config.toml
n_layer = 13
d_model = 160
n_head = 5
n_kv_head = 5
head_dim = 32
d_mlp = 640
vocab_size = 8192
activation = "relu"
norm = "layernorm"
norm_place = "pre"
norm_eps = 1e-05
positions = "learned"
qk_norm = true
attn_scale = 0.177
bias = "all"
tie_embeddings = true
parallel_block = false
init = "normal"
init_std_qkv = 0.0377
init_std_o = 0.0
init_std_up = 0.0377
init_std_down = 0.0
optimizer = "muon_variant"
lr = 0.00603
lr_mult_o = 0.636
lr_mult_down = 2.0
beta1 = 0.93
lr_head = 0.00528
grad_clip = 2.0
warmup_steps = 60
schedule = "wsd"
decay_fraction = 0.903
decay_shape = "linear"
final_lr_fraction = 0.0
batch_tokens = [16384, 32768, 49152]
seq_len = 1024
doc_mask = true
train_tokens = 207200000
steps = 6923
dataset = "wikipedia_en"
MLP neurons of a small language model. Each row is named by its layer, matrix (down: output weights) and neuron, and shows model dimensions 64-159. Each number is 128 + 24 x the weight over its row's rms, rounded and kept within 0 to 255. Numbers have three digits each.
A block is one neuron, or neurons of one layer that tend to fire together. Before each block is what it responds to, as a language model described it from the Wikipedia text at the highest values.

Description: Year prefix tokens
L6.down30:114119125141100104181091134170140130125107154167123147121111155125100091150162078129109124098150121139087114151121095117118077144148138159123147128138149139108119142107119119147138154096094130141120109174103114155186126138152124128124125124142142125128131106125117123110096159150102107150
L6.down84:113164124102131146145139160176117145174137103126121149122125100099163139141120161141111156118130123136144147144150086076086145174138147116152126116135131185158143096118105115129115125141091129131170130119154136113131135153145065167120099148135138138133132185089134109107104140136105131078
L6.down354:110137140137127110154104121114143121129162152118159135142151097138126130136133110135086100114129098120190128116133132141141121154155117134148133082134160116127100174099077076146086105115121154156146143116081116125132148149089101100152058126130127118147126100116115124169139118104128135104
L6.down546:125150136095101128151093150116162135106112157163136094138091110120134131133132096120089098138146106141076135105137121108110085092180129122130126150155137108129102186167102131123145177124101096131104161145107105125128181162179162134105103116143113105145139176129142120161132149089117105119

Description: Year-prefix tokens
L5.down562:136118156129141087144155171103108170087126117167140100123123079075133118137162165130130137089112127100118158110122124112106129130102132115096107078114123132154156133147136094182140091125140116092152133105149130121171128138104145143171105135130154116113152127108180114124142117115107103113

Description: Table headers and field labels
L5.down550:121128143139129111145078100111104128086150086106127135141129143106129162165167148129115152149113136105155104153128096098121124130146149134177118156063125092145091104106106134129135162065093132144122150135106088119190116140113119177134132095126100146146133130150166100109133085111146088126

Description: Paragraph-ending break
L6.down301:140123146168189130115108167118099118151112145151181120089128104126126131159106113208118113064175122154148180088092132119130080083139127135137105153135125104131150171097111119161102105118127148159165134140130115088107135102168129157098096154126120130157113118155136170175160138106145109105
L6.down356:131123092125160128123128147125067128144074119090207117100110091120080115134145102164131109117141100132124188084118098125121092124125146167140126149149131126149091174094157111151113107128115124146096119162149116075123132083140080125090112126156146128138121141149117143120163162090108146158
L6.down477:136089159128170103105100139111064129114097094122122099100135121123101117135122104151127108128109145139119177137156120104126117108165123147099158172088174109140140105108169111119133117118138135124154164172110138122115137153135132153127143117184152124136144186114124119078131124098102070147
L6.down567:145099163159144109124135124130126172092136119081182122109127134089123146139119174106117114118106159080145144119077122132102149168133122157133109127136134094126107124122123144151118148140140102152153155151155159122125157133120089082094124152148135107137079130101134178130168141090142125092

Description: List and table item starts
L5.down619:131106121153135108077097124121129099127120156126182141058092173141120143156124127123116108134119096195144113113143157153127073131120126123093130157110110133140123115117153102120180119137133113162083136075110129123139142132109123082097135143109165176119104161131131155145172163146131096101

Description: Section heading ends
L6.down25:111147109169100108117070163121120157140141144157119124144153155127121144090138127083088151150068121108121135130162120146151088116126127153129136095086146129096119128121142120151130113123147139146150096138190135141146130153147184116080128086115097071131127143109122105111140121175127150078
L6.down129:107098098134155120122094108124129116126156100093096123123121127175149131135128129160154077138109108124150124113131105086142135113109133118136095157088147104159130113085165108146139159158124094094099138095138095093164109094148138133153142176159161143099159126129091140162156158116105150134
L6.down394:105169107118165164113107178108135171156177120140152145148127141132181122098156116140122147089140124148120087131108124138119125161145114127116169100164145107095093088165153118097135141111142136169142102078111128131164139108109138147139096121158105129176104093082095073130166107149134155116
L6.down412:102154139133117151148110137135074124134127099126132156131099129134149162099108109143123113081149130134110139101135105116115114157118151170085129139129145112117156145136161144164137152106149117131096080090178137136150086125109142069129090145113143116125109130104113095125131115112125151134

Description: Wikipedia table and infobox fields
L3.down210:117173117162108152144116102099125092139138148150126167155151125101120140125154136108150161130143134162145153082127120149134081138102148089147095103087126138090100151094137097135151191128156111160092118183100108155167105124137116124122135139104114124128095171130143120089145078131138159119
L3.down428:130152121121123133117138108142147170132130160181131123141116143088108146114141092122111136134059152073149125151155141136111140128121140196122110096145131150167124137070145119166148089113095135108167125158114155133155144064106125137167153115080108122111085116090123138186126111119132134148
L3.down482:121151093062131119101091125174122131111136121148154148132124123151142130118122151128126109138134112150086115065142155143121137155130166124166118169111098067101117118125137142107144132158085124154149098132151087126131158111087110150092153122144129117179127099120128114101094100137127150123
L3.down493:135134123184107136150131126101109125133122118139146140137144108118158124115133107139140113143137080180119132070163081132142062131113137127177124132140138102152129126183124099141151133120138185171131155178102087124096132145125178104124116122082135132149148121163151120138123073188091147125

Description: Year prefix tokens
L3.down58:129124108131146124146123106113086122108172074126139122166117144113121134121151122162111162152137167072136144170141083152121097120115184089145125123117128138122099144098114118106109110141088090147145121178093125134108139127108119170125140121116129141126109095117166167133102132104117090173
L3.down190:121100083155101139117133111126140153114124115115136142143149103141145144168132064149124160140106094145127133128076111127103143153173108125124124147122149144072148100078186116106131127100184117124133087130114140104143159130187063123132120116138127144140120133117154101148146138151122150139
L3.down249:123102137139143129124135132172103098088126125104114180122123110087113144132152128118134106165161085141174138115108120130137138122156162119105137152145177117165109157096134158072131132162130090110131119094136134132151153105101127139105096132148164117154116117099152063114133117100101161134
L3.down464:122158104140123098128131150089147173115126129150151125143128084138101177150163164146134126115131112151079142140092133127106174148165124127131146163122120146135129150114161115141145152125091110177137112159144118133144142119184108135139109128099136070147138106085150150125121136119121113107